Weights of a small transformer language model.
Size: 11 layers, width 512, 8 heads of 64 (2 for keys and values), MLP 3072 GELU, vocabulary 16384, 51.3M parameters.
Architecture: RMSNorm before each block, learned positions, no biases in attention or MLP, tied embeddings.
Training: a variant of Muon for these matrices, 577M tokens, 8800 steps.
MLP neurons of a small language model. Each row is named by its layer, matrix (up: input weights) and neuron, and shows model dimensions 357-452. Each number is 128 + 32 x the weight over its row's rms, rounded and kept within 0 to 255.
A block is one neuron, or neurons of one layer that tend to fire together. After each block is what it responds to, as a language model described it from the Wikipedia text at the highest values.

L2.up197 [162 149 126 173 227  84 135 100  84 142 138 152 143 116 166 116 103 101 121 140 135 162  99 105 139 122 131 103 119 146 122 120 111  55 183 107 132 151 129 102 101 122 113 169 145 165  86 150 121  71  66 108 161 112 105  68 132 117 120 146 103 122 125 130 168 118 132 130  80 117 136 104 142 182 109 152  75  93 142  98  88 102 135 175 121 149 171 109  65  99 131 138 177 200 186 103]
L2.up504 [ 86 100  85 137 135  92 109 186 101 142 114 157  90 116  76  89 152  84 109 184  67  68  84 106 115 132 131 158  19 140 109 213 146  97  94 127 115 146  89 117 128 199 151 139 126 175 137 116 136  81 148 115 133 143 100  49 144 159  97 185 100 101 125 150 113 100 104 117 138  86  95 167 106 142 111  90 180  79  91 165 112 152 100  76 102 167 111 173 167  66 105 165 150 165 163 105]
L2.up664 [179 126  85 122  83  78 186 148 114 146  95 176 114 129 107 133 138 135 152 156 125 113 138  56 121 155 176 141 149 148 151 169 170 194 177  86  52 133 166 130  92 116  99  96 131 125  96 118 189 134 106 113 112 177 149 108 185 119 118 112 128 161 145 197 125 180 177 160  21 148  60 203 174 156 122  68 104 161 168 146  72 109 101 173 167 147 119 101  99  76 123 145 104 157 140 111]
L2.up838 [ 89 158 164 151 133 126  48 197 177 133 161 138  80 111 106 134 168 143 148 125 149 142 139 141 123 114 166 114 100 161 111  86 127  93 137 150 124 139  83 131 114 167 139  82 113 143 124  97 123 135  55 163 123 151 131  95 109  81 133 124 139 124 107 121 127 141 111 125  83 100  81 122 130  86  88  71  90  66 201 147 159 145 132 135 131 117 174  79 107  87 149 112 137  87  89 145]
L2.up1129 [154 127  86 111  88 106 154 163 152  86 130 128 156 113  31 132 174 142  76  88 136 122 132 108 175 150 109 143 136 113 141 154 141 126 167  96 125 123 152 140 134 150 142  73 135 135 110 110 166 122 101 100 134 112 117 101 125 160 125 134 199 189 130 138 135  81 143 114 120 141 117 127 145 135 154 119 140 152 153 171  97  82 124 134 124 131 134  38 122 114  92 155 116 140 138  98]
L2.up1447 [106 131  80 112 127  87 143 166 176 116 141 181 129 121 132 101 120 131  77 104 109 146 153 146 167 128 167 236 127 112 143 195 152 156 143 139  97  98 167 151 134 149 130 138 138  90 149 103 173  85  46 145  75 168 117 109  99 172 143 103 122 151 155 112 140  66 101 116 144 137 105 143  80 102 128 101 116 107  95 134  90 112 154 193  99 176 127 149  85  99 165 138 181 161 182 119]
L2.up1528 [ 77 138 111 159  68 116 112 125 103 168  88 158  98 149 172 189 119 135 139 140 189 124 156 152 152 101 128 172  86 156 112 130 141 125  78 139 108 126 128  69  97 153 107 141  74  97 133 100  77 160 139 152 116 104 175  80 184 104 158  95 129 136  93 123 107 109 158 111 127 125 175  92 119 153 149  93 120 163 114  94 140 202 147 178  64 140 187 179  88 106 111 144 140 132 134 114]
L2.up2026 [115 110  78 130 132  99 192  93  89 149 127 110 138  89 131 153 218 107 113 173 144  91 144 122 160 136 150 144  74  99 168 183 107 122 185 127 129 160 143  72 150 128 151 115 129 158 139 104 197 128 142  94 137  56 139  99 126 125 131 135 102 125 147 138 120 121 139 149 138  73 133 172  85 128  94 115  78  82 112 157 169 140 163 102 132  88 132 128  74 120 115 138 156 115 154 117]
Description: Colons and similar mid-field separators, often in tables, such as subtitle colons (Abraham Lincoln: Vampire Hunter), time colons (3:56), and degree signs.

L2.up642 [160 149 104 156 195 126 140 108 157 109 138 143 114  77  83 118 156 100 188  78 178 137 138 143 125 126  84 122 148 130 136 139 122 185 133 102 142 145  95 134 118 175 154 104 130 173 135 181 135 105  81 144 113 109 134 170 125  93 180 113 132 135 135  99 122 175 122 105  69 173 114 159 181  55 125  84  96 104 104 142 144 120  97 139 204 131 117  70 165 166  99 135 104 101 148 150]
L2.up714 [125 144  80 122 114 108  83 162 161 116 137 174 113 182 143 128 106 127 106 119 140  89 144 147 111 171 150  81 112 131 128 124 189 150  99 137 139 144 140 135 131 202 159 150 186 146 207  97 179 175 141  79 144 137 170 112 123 106 145 174 161 197 141  88 119 158 104 149  93 115  92 104 146 156  91 127 122  84  74 170 131 139 149 144  62 118 143 149  96 152 172 104 103 200 153 186]
L2.up925 [191  87 168 141 139 172 166 177 127  83  70 156 127 105 153  97 153 196 154 116 162 114 168  86 150 193 129  86  39 135  97 133 134 127  97 141 137 122 156 147  56 136 165 147 102 151 137  62 131 170 147 100 114  82 147 105  97 147  89 152 127 159 137 158 156 126 120 119  79  79 164 131 147 159 121  57 120 159 249 143 181 139 122 103 156 144  98 122 162 168 155  85  90 139 162 127]
L2.up999 [147 104  86 116 138 165  99 123 110 116 148 129 129  75 109  77 142 173 180 117 137 106  87 138 128 125  79 162 126 118 111 170 149 156 148 110 132 148 178 151  52 121 111 114 124 177 125 126 102 123  91 104 142 117 141 110 189 124 125 101 137 144 176 155 171 113  78 103 109 151  84  50 112  84 117 180 115 194 182 147 191 140 132 127 152 108  78 130 183  98 156 145 133 118  92 114]
L2.up1340 [112 144  99  96 133 145 145 127 114 106 151 157 126 125  60 150 150 121 130 122 130 145 151  99 136 135 104 126  98 123 141 138 109 203 120 122 177 167 125 146 128 183 144  28 120 176  84 122 101 109  55 171 129 113 110 106 147 114 161 150  89 138 172 134 162 136 106 138 119 172 116 129 158  95 149 106 153 143 165  86 135 155 121 111  96 119 123  78 129  96 127 109 151 156 148 158]
L2.up1872 [113 150  59 129 151 142  99 180  75 127 118 189 102 139 189 147 114 128 126 135 145 110 188  73  88 180 140 118  97 104 102 105 119  95 152  95 124 151 136 151 141 175 109 161 117 175 133 110  60 111 139 106 150  83 194 127 108 113  96 135 153  89 178 151 149 129  98 125 130  81 138 139 174 177 166 114  87  79 136 198 180 117 126 146 125 100 135  74 130 170 162 150 103  96 201 183]
L2.up2292 [169 127 123 110 145 177 102 190 162  84 119 109  94 124 147 123 134 184 131 136 123  88 141  97 163 126 134 127 105 104  81 147 105  77 117 105 125 112 156 141  76 200 151 169 120 159 109 107 211 165 138 114 145 147 142 109 140 177  79 183 121 128 148 148 171  62 140 106 166 104 200 150 171  72 129 121 126 108  90 148 145 135  97 157 139 140 137 133 107 139 156 130  83 123  97 173]
L2.up2990 [145 163 124 125 162 153  94 191  72 115 134 151 128 120 163 147 117 114 154 197 163 115 164 100 112  97 134 110 144 128 154 140 114 132 152 108 156 131  66  98 151 193 116 169 119 116  93  76 128 188 133 121 106 152 145 188  75 139 136 122 136  97 148 128 132 122 130 133 125  89  99 159 161  75 125 121 123 173 136 173 103 161 141 158 134 148 123 142 110 143 130 163 120 149 151 134]
Description: Pipe separators in Markdown-style Wikipedia table header rows, mostly the closing pipe after the last column name, as in Pts |, Votes |, Length |.

L8.up1664 [107 129 122 159  61  72 193 157 135  91  92 163  53 103 141  99 128 130 187 132 161 124  99 144 159  77 146 106  85 117 128 128  50 123 130 101  90 118 136  86  96 161  79 107 117 107 146 125 150 124 113 160  75 199  75  83 157 115  93  95  73 167 123 116 136  97 125 132 158 145 122 159 137 130 145 108  83  65 140  99 114  80 100 115 146 134 162  91 114 128 113 155 134  84 135 145]
Description: Digits, separators and cell boundaries inside numbers in Wikipedia tables and statistics, such as the ":" in 2:04.13 or the "," in 1,353.

L2.up66 [109 148 153 172 166 123 150 136 172  90  82  68 128 101 114  72 173 154 105  58 151  75 128 120  86 116 120 154 133  87 111  79 112 108 142 109  89 100  89  99 136 120  71 119 124 162 103 125 112  79 132 115 115  89 166 109 139 134 138 122 179 145 135  94 106 106 147  88 123 174 133  70 133 113 133 147 160 144 125  57  49  97  72 105  98 166  88 151  96 146 182 121 107  84 140 149]
L2.up302 [113 147 147 203 154 190 153 150 138 123 145  67 113 137 134 131 112 114 142 151 130 111  59 146  90  54  88 138 103 204  97 105 118 204  98 175 144 130 102 114 160 167 172 130 122  99 115 151  99 127 114 139 143 135 136  89 115 105 151  45 110 163 147 124  94 140 114 151  68 143 121 109 108 124 158 152 177  66 175 111 146 108 140 164 151 132 132  56 100 142 131 140 110 151 104 147]
L2.up303 [138 133 135 145  95 157 107 131 122 154 113  82 145 146 143 111  67 179 142 158 156 146 159  92 104 163  74 157 203 174 142 116 145 119  80 109 140 110  86 167 149 138 150  55 125 147 150 175 147 116 165 121 119 134  87 135 159 162 136 136 147 129 140 116  62 109 171 110  49 150 122 134 130 159 113 147 122 177  92 168  99 120 120 164 122 128 126 143 173 156 147 109 147  66 168 109]
L2.up1147 [113 140 158 141 112 139 155 170 134 126 101  96 153 142 181 158 136 139  64 112 164 142  98  98 115  82  95 147 151 191 152  94  59 122 118 113 157 101 171 123 196 133 137 131 123 129 131 138  97  67 127 136 173 135 108 109 141 100 118 157  84  96 123 146 129  92 214 113 114 156 166 113 136 117 138 137 106 149 155  79 123 138  82 126 147 166 127 165 167 148 107 168 154 130 170 172]
L2.up1321 [100 152 115  45 152  99 116 110  62 116 133 135 166 121 127 182 204 130 113 131 184  89 158 132 110 177 128 127 194  75 128 125 137  97  84 114 137 139 164 128 140 144 189  85  84 157  97 126 149  96 102 126 177 132 145  94 127 142 194 107 151 148  98 104 103 120 109  86 111 188 144 164 153 101 104 147 118 107 127 122 133 124 117 146 145 154 138 203  92 115 183  55 187 151 157 126]
L2.up2260 [126 130 114 141 142 128 126 151 136 107 169 131 175 211 105 146  80 140 101 154 131  98  88  65 154 135 141  91 161 154  96 126  92  85 137 153  92 163 134 122  81 161 111  91 122 202 136 124  69 119 143  84 131  96 114  74 105  39 173 163 160 100 118 200 132 126 102  90 132 155  40 154 163 150 196 111 116  87 105  98 133  90 108 167 127  80 179 138 144 149 146 136 168  59 133 158]
L2.up2725 [119 137  93 112 109 104 215 100 135  94 113 114 156 130  79 145 139 111 134 182 144 146  94 149  88 145 115 102 128 118 128 105  67 122 127  81 142 140 119  82 148  74 170 114 168 108 124 106 189 137 109 144 119  83 158 129 128 137 150 106 152 101 113 160  93 105 147 118 110  16 130 127  66 180 146  94 147  98  98 128  93 159  99  77 112 148 144 116 115 108 142 114 182 145  85 175]
L2.up2855 [153 125 192  61 149 108 125 102 116 149 162 136 124 111 129 116  67 192 129 126 175  69  72  68  98 111 112 161 149 111 102  44 119  77 121  95 138 106 114  87 165 145 117 128 128 149 138 159 108  85 150 138 138 182 151 115 159  90 111 147 157 153 127 143 111 116 119 134 162 131  75  69  95  62 159 117 130 148 160 121 134 128  85 137 127 136 192 198  72 140 182 134  86  95 164  91]
Description: Mid-word pieces inside non-English proper names and words, often diacritic letters, as in Pite-ș-ti, Leanc-ă, J-ør-gensen, Qaraba-ğ.

L8.up1768 [123 119 163 104 129 151 109 101  88 140 127  89 169 109 136  86 123 162 133  93 173  87  99 102 151  87 111 194 149 142 131 131 151  85 147 157 112 113 124 142 183 119 144 101 152 113 105 138 157 139  85 148 153  89 117 169 115 110  91 127 123 142  98  85  61  87 169 109 144 107  79 143 161 148 135 125 101 166 140 172  98 129 127 207 142  93 125 155 135 126 100 140 160 143 179 164]
Description: Word pieces inside German, Slavic or Scandinavian names and terms, often in sports tables and citations, such as Kowalczyk, Schwäbisch, Sverdlovsk, FK.

L4.up375 [126 122 131 169 156 111 118 145 113 113 155 124 153 172 157 121 136 135 140 137 173  43  85  97 104 101 137  93 108  83 177  86 125  86 111 127 122 118  74 155  94 169  94 149 128 117 123 130 129 145 183 148 157 106 124 150 108 153 134 140 123 106 139 147  99 130 100 141 119 136 104 113 122 138  72  92 140 102 121 160 123 118 106  57 128  71 168 105 150 178 165  67 113  85 239 167]
L4.up515 [ 93 164 121 137 188 141 123 160 143 132 145 142 151 163 150 167 149 197  75 106 145  17 115  97  96 138 162 111 124  74 139  95 154 100  92 221  71 152  63 178 109 174 126 128 130 125 114 103 162 141 180 126 152 101 113 112  99 102 132 130 149 114 130 159 102 173 115 184 100  87 161 106 103 153  92 165  96 111 141 111 106 128 109  73 104  79 141  91 185 101 113  80 110  89 188 186]
L4.up720 [118 115 103 136 142 128  77 134 101 124 156  89 111 113 123 143 127 131 108 132 194  14 163 126 104 107 142 107 143  86 211  99 156 135 123 151 127 105 101 131  61 180 140 130 104 153 148  66 128 116 194 154 106 102 129 117  63 156 116 178 199 102 147 109  87 107  89 133  87  96 153 117 142 154  73 117 122 125 119 215 124 153 101 108 124  86  81  74 135 142 199 111 132  88 142 171]
L4.up1021 [100 141  73  89 122 118 127 182 159 120 106  93 106  93 130  75 112 152 133 154 120 103 107 101 168 146 121 115  82 134 131  56 135  96  85 162 140 128  73 137 121 108 147 161 134 113  78 107 104 116 183 104 127  99 107 140 137 127 108 136 109 116 111  45 151 117 152 129 101 176 130 176 160 152 116 104 144 114 100 172 102 213 112 107 144 103  86 114 115 121 163  78  94 122 215 148]
L4.up1116 [ 84 158 121 144 136 159 139 101 181 169 115 112 105 122 167 113 102 145 192 152 188 127 100 122 128 122 168 159  88  99 102 124 146 105 185  89 232 166 108 107 159  97 111 163  83 122 126 107  76 103 144 152 129  78 141 111 148 125 101 157 127 132 159  97 171 100 126 102 141 185 101  90 119 135 104 176 124 166 127 198 122 141 127  88 160 132 120 159 139  78 135 124 103 127 182 140]
L4.up1832 [123 105 123 153 157 131  87 204 181 179 141 171  84 107 162  96  78  95 146 180 155  86 132  89 126 113 179 104 147 150 137 169 114 100 131 164 119 141 110 149 104 146 121 175 169 164 107 114 143 133 161 192 143 145  97  88 138 121  80 151 137 191 122 122 151 157 100 131  89 163  73 163 151 138 162  76 121 101  80 143 119 107 138 138 110  93 141  74 135 129 108 135  74 130 181 144]
L4.up2180 [129 133 172 138 134  97 116 131 131 146 118 137 104 123 101 110 128 148  79  70 117 121 141  99 103  94 167  88 104 120 104 119  75  94 102 105 200  96 153 122 146 166 180 174  87 127  99 195 112 158 161  97 130 125 134 116 105 168 123 203 160 147  76  96 132 100 104  98 100 127 176  91 165 122 152 118 102 182 149 111 174 163 151 165 157 109 130  65 110 119 100 114 107  62  85  99]
L4.up2678 [130 201 157 105 157 177  98 185 131 140 104 105 100 142 137 119 152 119 163 118 141  74 148  41 133 118 168 121 130 123 125  95 163 108 146 133 129 148 130 186 100 188 161  99  88 132 163 102 140  94 179 152 160 123 122 112 128  91 165 188 139 130 119 117  94 147 157  96  82 137 135 156 150 197 140 170 184 134 188 155  60 151 149  72 158 108  94 126 132 161  73 126  91  99 175 108]
Description: Pipe separators and column names within the first header row of wiki tables, e.g. Votes, %, GD, in election results and sports standings.

L8.up2206 [ 92  78 136 158 151 119  48 169 158 146 158 172 148 155  87 136  82  99  39 171 115 108 117  94 138 141  90 101 104 109 126 121 149  86 148 123 100 180 138 132  70 150 122  98 120 146  75 141 116 148 149 102 117 130 110 152 132 101 122 179 133  87 144 154 185 171  73  96  88 111 123 126 155  78  89 164 111 147 153 124 118 129 132  92 112  94  51 108 138 105 170  84  99 119 147  98]
Description: Tokens inside table or list header rows in Wikipedia articles, mostly pipe separators and column names such as Team, Name, Apps / Gls.

L4.up335 [114 135  87 159 120  86 152 182 172 167  98 120 153 174 137  84 131  63 112 169 169 152  98 175  91 139  96 125 132 158 114 145 140 112 183  95 125 157 125 103  89 160 100 158 146  92  75 167 144 117 141  57  76 137  99 147 125 139 154 106 130 104 156 128 122  74  74 175 109  70  52 107 165 164 130 189 165 118 141 134  98 128 108 139  94 159 171 124 157 111 212 105 126 102 101 190]
L4.up356 [114 140 113 123  94  73  53 107 109 133 132 135 154 154 142 136 122 108 109 119 152  88 104 164  89  95 111 146 150 104 116 104 102 125  56 127 117 123  93 158 193 112 135 198  99 135  93 136  96 129 178 100 126 184 193  73 130 100 126 158 158 117 151 109 131 102  95 183 107 159 145  96 164 196 183 131 103 154 153  81 121  58 129  99 105 109 124 122 130 100 156 145 188 117 138 139]
L4.up428 [ 94 133 196 134  77 106 121 109 170 159 112 116 170  93 127 112  83 131 102 217 142 145 111 148 166 144 168 116 109 117 124  98  95 107 140 117  84 156  79 135  94 166  85 172 171 118  92 127 109 133 110 191 155 136 155 170 173  80 110 142 149 117 189 191 122  48 159 157 119 134 180 105 148 175 130  48  98 133 163 118 126 186 112 135 117 128 139 158 181 144 130 105  90  71 127 146]
L4.up760 [158 101 158  95  98  85 171 112 120 109  89  88 104 174 124 162 118 119 115 149 167  91  81 123  74  92  84 133 132 121 123  91 142 117 130  93 154  85 128 181 145 109 110 163 136 163 102  95  97 105 161  36 144 130 131 107 102 111 127 116 117 177  95 115 156 112  99  98 174 181 138 101  91 170 117 123 128  99 115 188 132 130  97 111 167 146 148 108  76  89 117  89 162  77 163 141]
L4.up858 [128 104 105 117 108 175 148 108 131 101 186 150  60  95 142 111 165 182 173 181  92 125 138 125 138 101 120 139 107 123 117 101 219 112 111 129 116 129 160 126 119  95 132 116 108 131 144  97 134 129 129 169 149 120 176 106 114  79 135 133 138 110 220 103 149 130 139 126 107 125 151 150 160  75 164 145  89 149 174 147 105 108 106  72 168 131  91 144 106 132 101  67 126 142 104 130]
L4.up1755 [150 156 117 145 114 119 109 132 130  92  89 133 125 169 125 108 127 119 133 107 135 140 159 173 164 127  94 111 101 152 137 165 146 100 158  97 113  82 120  95 138 123 180 145 131 137 132 123 113  77 121 169  76 107 148 169 121 164 106 121 144 167  73 122  95 167 106 134 121  95 136 163  88 151  37 143 132 113 112 129  99  88 120 154 184 138 229  96 122 132  89 139 130 146  85 212]
L4.up1942 [117 175  60 127 190  80 130 156 117  95  95  79  93 125 169 126  35 144 161 139 147  90 127 115 127 155 120 174 107  98 163 116 125 111 204 110 112  80 156 139 128 205 127  35 109 155  96 142 118 119 143 140 133 109 125 130  86 154 155 128 180 166 125 175 180  90 157 137  98 100 126 134 121  79  97 155  99 130 113 136 151 123 161 107  92 163 133 137  75 114 168 126  96 173 188  97]
L4.up2924 [168 153 116 105 188 200 169 155 140 159  29 133 108 169 149 113 139  84 117 166  86 101 169 129 119 139 137 143  98 135 133 122 141 131 116  92 125 137 162 113 120 151 109 119 158 138 151 175 120 220 156 177 195 128 113 143 162 106 112 112 112 151 161 114 100 135 123 125  94 110 118 125 165 161 154 118  61 192 132  12 138  83 205 101 126 139 151  75 160  76 210  98 107 147 115 122]
Description: Separators, decimal points and digits in the later columns of number-heavy tables, such as football stats, climate data and election results, e.g. "42.6", "GF | GA".

L2.up89 [111 200 151 115  68 158  94 152 109 133 126 102 106 107 105 144 147 134 142 117 101 102 128 128 131 146  96 163 166  66 151 124 143 181 153 157 145 130  99 110 102 170 130 123 142 104 123 147 101 121  99 130 135 172 140 163  83 191 116 195 110 123 169 113 150 123 120  85 138 108  82 137 126 148 111 168 112 157 116 122  29 134 148 119 178  71  82  86 129 130  81 101 129 145 144 117]
L2.up421 [128 135 114 109 101 145  70 160 195 133 131 102 112 123 144  97 130 177 143 118 115  86 161 103 118 118 119 147 104 132 146  75 129  88  93 120  65 116 111  86  78 101 145 121 122 179 128  93 126 128 127  45 177  60 126  79 138 157 170 141 184 127 146 211 169 148 133 127 147 105 102 108 146 122 116 158 102 117  67 149 168 136 134 161 176 138 122 126 131 118  87  41 113  88 139  84]
L2.up572 [125 119  83 161 118 162 201 182 130 141 116 132 145 104 140 121 120 133 156  86 149 102  85 123 103 139 101 168 123  79 142  80 157 170 118 136 144 132 124 113  66 145 146 101 121  67 175 135  77  43 111 114 116  98  86  86 102 119 113 109 143 107 149 174 172 118 119  78 150 129 144 176 167 165 186  61 141 122 166 111  78 127 143 126 148  94  95  95 143 107 146 104 188 114 169 178]
L2.up782 [169 108 109 121  80 173 146  92 140  94 170 166 146 143 174 140 172  71 101 102 172  97 132 148  99 136 103 160 112  93 153 114 171  96 103 101  97 107 172 125 169 122 205  97 115 145 107 133  96 175  45 150  97  87  81 108 113 146 101 129 147  93 183 163 146 104 150 126 110 157 108 107 152 158 157  96 151 152 132 118 119 123 176  73 124 106 121 142 134 131 112 115 127 149 191  91]
L2.up1527 [ 66 169  96  96 111 136  97 162 192 180 145 127 107 144 142 113 140 166 193  86 136 136 153 126 152 151  97 167 143 144 171 112 107 166  99 166 129 144 134 136  36 141 131 127 134  74 151 130  98 127  73  84 170 119 132 181 106 170 147 147 186 159 137 145 130 100  96 136 166 143 120 135 148 156 149 101  85 167 139 157  91 115 170 111 107 106  91 101 102  74  92  86 125 100 152 130]
L2.up1561 [ 88 182 107 197 181 138 158 177 137 144 111  46 120 167 117  60  73 139 202  70 105  93 191 111 163 139  89  87 113  91 173 143 110  49 136  93 113 135 132 131 108 165 129  90 111 140 130 166 107 154 116  81 165 144  95 121 184 165 134  95 125 124 179 102 158 129 122 156  93 123 154  89  92 137  95 129 101  90  92 108  95  65 126  66 182 107  79  84 162 140  64 113 166 102 158 151]
L2.up1879 [136 104 139 167  80 145  96 137 158 122 166  94  73 124 121 133  86 138  66  73 109 103 122 118 148 133 141  91  99 109 150 106 142  63 154 129 188 122 151 173 205 146 108 103 150 100 159 118 120 168 120 156 161 129 187 114 110  91  93 197 146 154 114 172  26 106 137 115 145 161 156 126 133 117 157 110  85 147 119 121 103  74 132 150 102 165 141 134 108 124 164 133 148 126 117 129]
L2.up2201 [158 135 134 135 129 103 146 140 146 134 132 120 112 167 110 112  46 188 137  37 154 151 118 166 132  96  56 117 152 182 181  80 129 146 166 185 134 116 127 134  88 129 191 121 158 188  86 115  85  81 140 153 135 112 153 185 165 126 129 100 218 156  96 112 111 136 154 148 175 108  92 130 152 146 188 144 119 122 173 108 147 116 160  68 131 130  98 178 114 118 118 116  77 126 137 143]
Description: Separators and punctuation right after numbers in statistical tables, infoboxes and census text: closing parentheses in climate tables, pipes after percentages, bullets before Land/Water.

L4.up169 [177 129  86 109 111  99 131 117  85 150 130 111 143 190 120 179 139 164 150 162 133  62  98 109  95 150 145 117  75 131  83 137 122 127  95 155 154 163 121 111 165 157 153 116 170 113 133 100 125 136 130 117  57 113 140 112 163  42 149  65  89 108 134 152  93 135  95 173 141 101 129 131 107 108 165 129 143 107 132 110 119 126 128  87 138 167 117 148  90 116 127 137 113 125 118  59]
L4.up454 [ 97 128 151 128 140 123 126 160 152 109  71 154 138 128 162 116 114 165 122  93 168 106 206 132 154  94 126 127 167  72 101 195 111 122 188  31 189 127  68 135 128 153 122 152 127  85 180 108 168 127 172 135 128  56  96 156  95  79  67 155 143 146 119 146 149 105 122  86 180 108 126 151 145  78  90 178 163 118 174 150 123 175 115 148 158 123 116 102 147 180 110 115 142  86 138  65]
L4.up620 [141 192 110 156 142 116  96  98  86 117 141 153 132 144 165 143 141 180  64  96 144 171 158 157  78  54 135 188 108 130  84 153 131  91 107 129 155 154 121  41  94 159 147 169 118 165  98 101  92 118 111 111 144 147 156 181  88 109  89 167  88 158 108 113  81 150 105 110 180 180 134 136 113 187 151 134 132 175 128 154 100 107 140 128 143  99 155 175 143 183 127 197 127 128 162 114]
L4.up1096 [170 138 130 112 187 154  18 109 174 194  81 182 141 109 152 126 188 142 162  78 130  91 116  80 142 126 158 128  97 115 128 137 125 118  96  99  92  88 165 109 146 153 146 155 108 109 111  94  91 140 152 122 154 123 132 147 147 132 179  76 158 125 141 127  75 110 108 120 114 103 107  90 145 142 123 103  82  93 124 115 140 177  98 146  90 100 131 125 108 170 134 105 148 101 177 139]
L4.up1339 [133 103  94 114 127 122  99 146 165 111  69 144 179 130 141 106 137 150  99 130 151 154 160 151 136 176 133 142 144 115 154 153  52 146  97 152 122 164 174 160 134 183 146 145 128 177 139 157 119 143 147 119 122 127 109 113 172 121 104  84 150  91 176  82 131 164 169 138 160 161 101 129  69  85 102 135 203 142 163 152 154 121 133 122  71 112 154 119 136 157 111 177  78 118 183 124]
L4.up1874 [156  90 131  94 113 129 138 142 108 149 131 190 155 117  95 155 142  80 197 160 138 152  87 181  93 101  85 162 136 119 124 139 191 149 137 143 113 124 158  68  44 147 118 147 125  83 113 100 131 126 130 149  65 114 117 104  65 121  72 152 100 138 157 178  81 139 116 106 141  78  88 103 108 150  92 147 140 195  70 133 154 108 165 156  92 113 145 136 167 158 130 186 132  86  88 148]
L4.up2746 [175 142 144 128  93  85 139 190 178 123 132 137 110 128 185  77 162 154  84 183  99  84  85 133  96 167 123 155 101 162  98 110  97 121 173  88 153 114 161 159 184 171 151 143 165 136 146 136 125  65 150  83 143 125 156 158 142 172 125  86 119 162 142  93  95 105 141 112 166 132 105 147 140 205 134 237 133 142 124  58  77 174 133 136 180 140 105 151 147 167 119 143  81 185 102 130]
L4.up3060 [115 124 117 126 101  89 132 148 186 124 127 188 103 157 157 126 153 112 170 107 161 129 119 172 100 117 128 194 125  99 107 180 154 139 121 170 183 157 131  93 119 144 145 168 156 124 129 169 159 149 138 185 120 137 147 120 203  83 141  61 112 139  71 157 157 120  56 149 185  99  72 118  94  96  79 173 117 133 185 133 142 121  40 211 154 125 201 132 101 141 108 136 196 145  81  98]
Description: The colon after the minute digit in song lengths and race times in tables (3:21, 4:35.40); weaker on scattered mid-word pieces like -ing, -az.

L8.up3055 [121 169 139  70 131 114 122 110 144  78 165 144 125 146 148 151  87  71 117 129 124 151 108 106 113 117  83 137 122 128 107 114  89 132  87 115  88 191 130 141  82 140 157 153 139 117 144 111  92 123 132  89 120 133  91 114 144 197 171 127 178 114 117 109 100 123 121 125 163 146 189 107 146  50  85 149  41 116 146  90 122 188 157 164  73 154 109 123 155 143 152 145 129 138 155 159]
Description: Decimal points, thousands commas and hyphens placed between digits of a number, mostly in tables, such as 27.5, 5,000, 14-year.

L4.up254 [ 84 155 194 152 136  95 143 123 181 135 171 149 196 133 125 138 140  69 172  91 141  98  91 193 110 118 136 118 129  92 113  81 107 178 128  62  94 201 110 119 184 128 140 141 125 130  49 105 145 130 105  91  95  92 150 135 127 142 107 142 137 141 103 120 116 173 150 148 116  83 123 130 165 145 175 109 137  70 128  85 126  99  89 122 125 100 113 185 152 141 116 141 161 137 141 131]
L4.up507 [ 82 117 109 136 108 116  87 178 106 105 113  74 159 150 123  57 168 212  45  81 174  94 138 144 112 109  97 142 142  95 137 152 105 113 159 143 115 108  97 128 148 110  51  79  88 140 108 187 173 103 141 143 161 138 123 104  98 148 109 147 156 127 132  95 102 126 141 119  89 121 112  87 118 158 130 189 134 118 131  85  91  85 120 109 112 154 139 158 139 141 116 121 105 124 157 144]
L4.up1729 [103 183 136 100 120 173 151 135 118 154  42 116 189 145 126 147 108 168 158 128 166 107 106 121 177 158 161 125 137 115 114  74 145 105 145 189 164 145 107 197 113 135 104 194 172 126 166 187 145  72 147 140  92 152 160 105  96 154 145 156 141 143 130 153 157 139 103 208 129 121 151 141 107 143 158 145 187  88 129 116 141 149 143  89 123 129 116 170  96 104 150 176 144  69 124  85]
L4.up1954 [117 174 176  88  95 158  87 140 151 158  86  90 136 189  87 122 124 177 174 164 126 160 117 152 120 118 121 100 105 155 110 113  88  91 142 135 167 174 127 182 129 113  46 171 148  94 144 199 169 102 164 137 105 190 159 149 138 130 149 139 130 189 109 185 141 131 125 128  82 152 142 128 153 139 129 107 124  96 164 144  85 191 120  78 103 135 139 133 126  79 166 125 151  72 120 154]
L4.up2120 [121 164 198 119  76 135 129  68 185  97 111 149 160  82 123 143 130 108 165 167 165  84  99 118 139 151 164 101 128 135 113  97 148 136 147 134 170 108  80 184 160 140 109 122 153 157 160 172 153  92 117 141 135 116 124 129 134 162  81 161  94 210 164 121 112 130  96 164 116 156 140  93 129 140 100 114 132 207  66 127 116  97 134 110 110 110  78 109  82 119 169 126  91 134 174 180]
L4.up2138 [ 79 155 108 136 100  80 134 162 156 151 101 101 101 195 141 110 158 113 160 104  79 115 124 158 131 147 161 117  46  77 157 108  95 100  96 113 132 127  89 192 155 127 109 141 153  85 114 137 108 137 116 164 138 147 117  49 145 158 124 156 180 162 161 175  91 111 133 154  58 129 186  74 161  84 176 123 159 141 180 109 118  95 131 162  75 144  69 136  81 124 128 143  99 118 113 164]
L4.up2240 [109 158 128 155 106 121 126 120 141 126  95  83 121 147 139 131  84 121 122 183 158 124 137 142 131  64  54  84 113 101 171 121 110  61 156 154 134 151  59 137 139 105  98 169 139  97 124  88 193 114 156  85 136 153 127 104 151 100 123 130 138 156 134 134 129  92  90 156 110 133 192  70 143 116 125  74 155 121 148 187 124 155 130 120 143 144 172 150 134 110 115 137 159  77 115  69]
L4.up2859 [120 177 133 144 121 156  81 155 138 157 101 167 162 110 144 157 164 141 163 146 110 105 118 115 155  48 167 107 102 128 112 106  83 162 102 128  87 119 118 200 116 135 158 131 162 119  85 122 111 182 103 141 166 134 113 122  91 183 135 112 147 164 143  95 142 148 167 164 173 152 139 129 126 131 159 134 141 111 165  76 183 125 107 109 162  98  96 156 128  89 136 174 137 136 142  98]
Description: Last digits of long numbers in tables and coordinates, and final or inner pieces of rare foreign names, such as 39.884444, Nigmatullin, Bełchatów.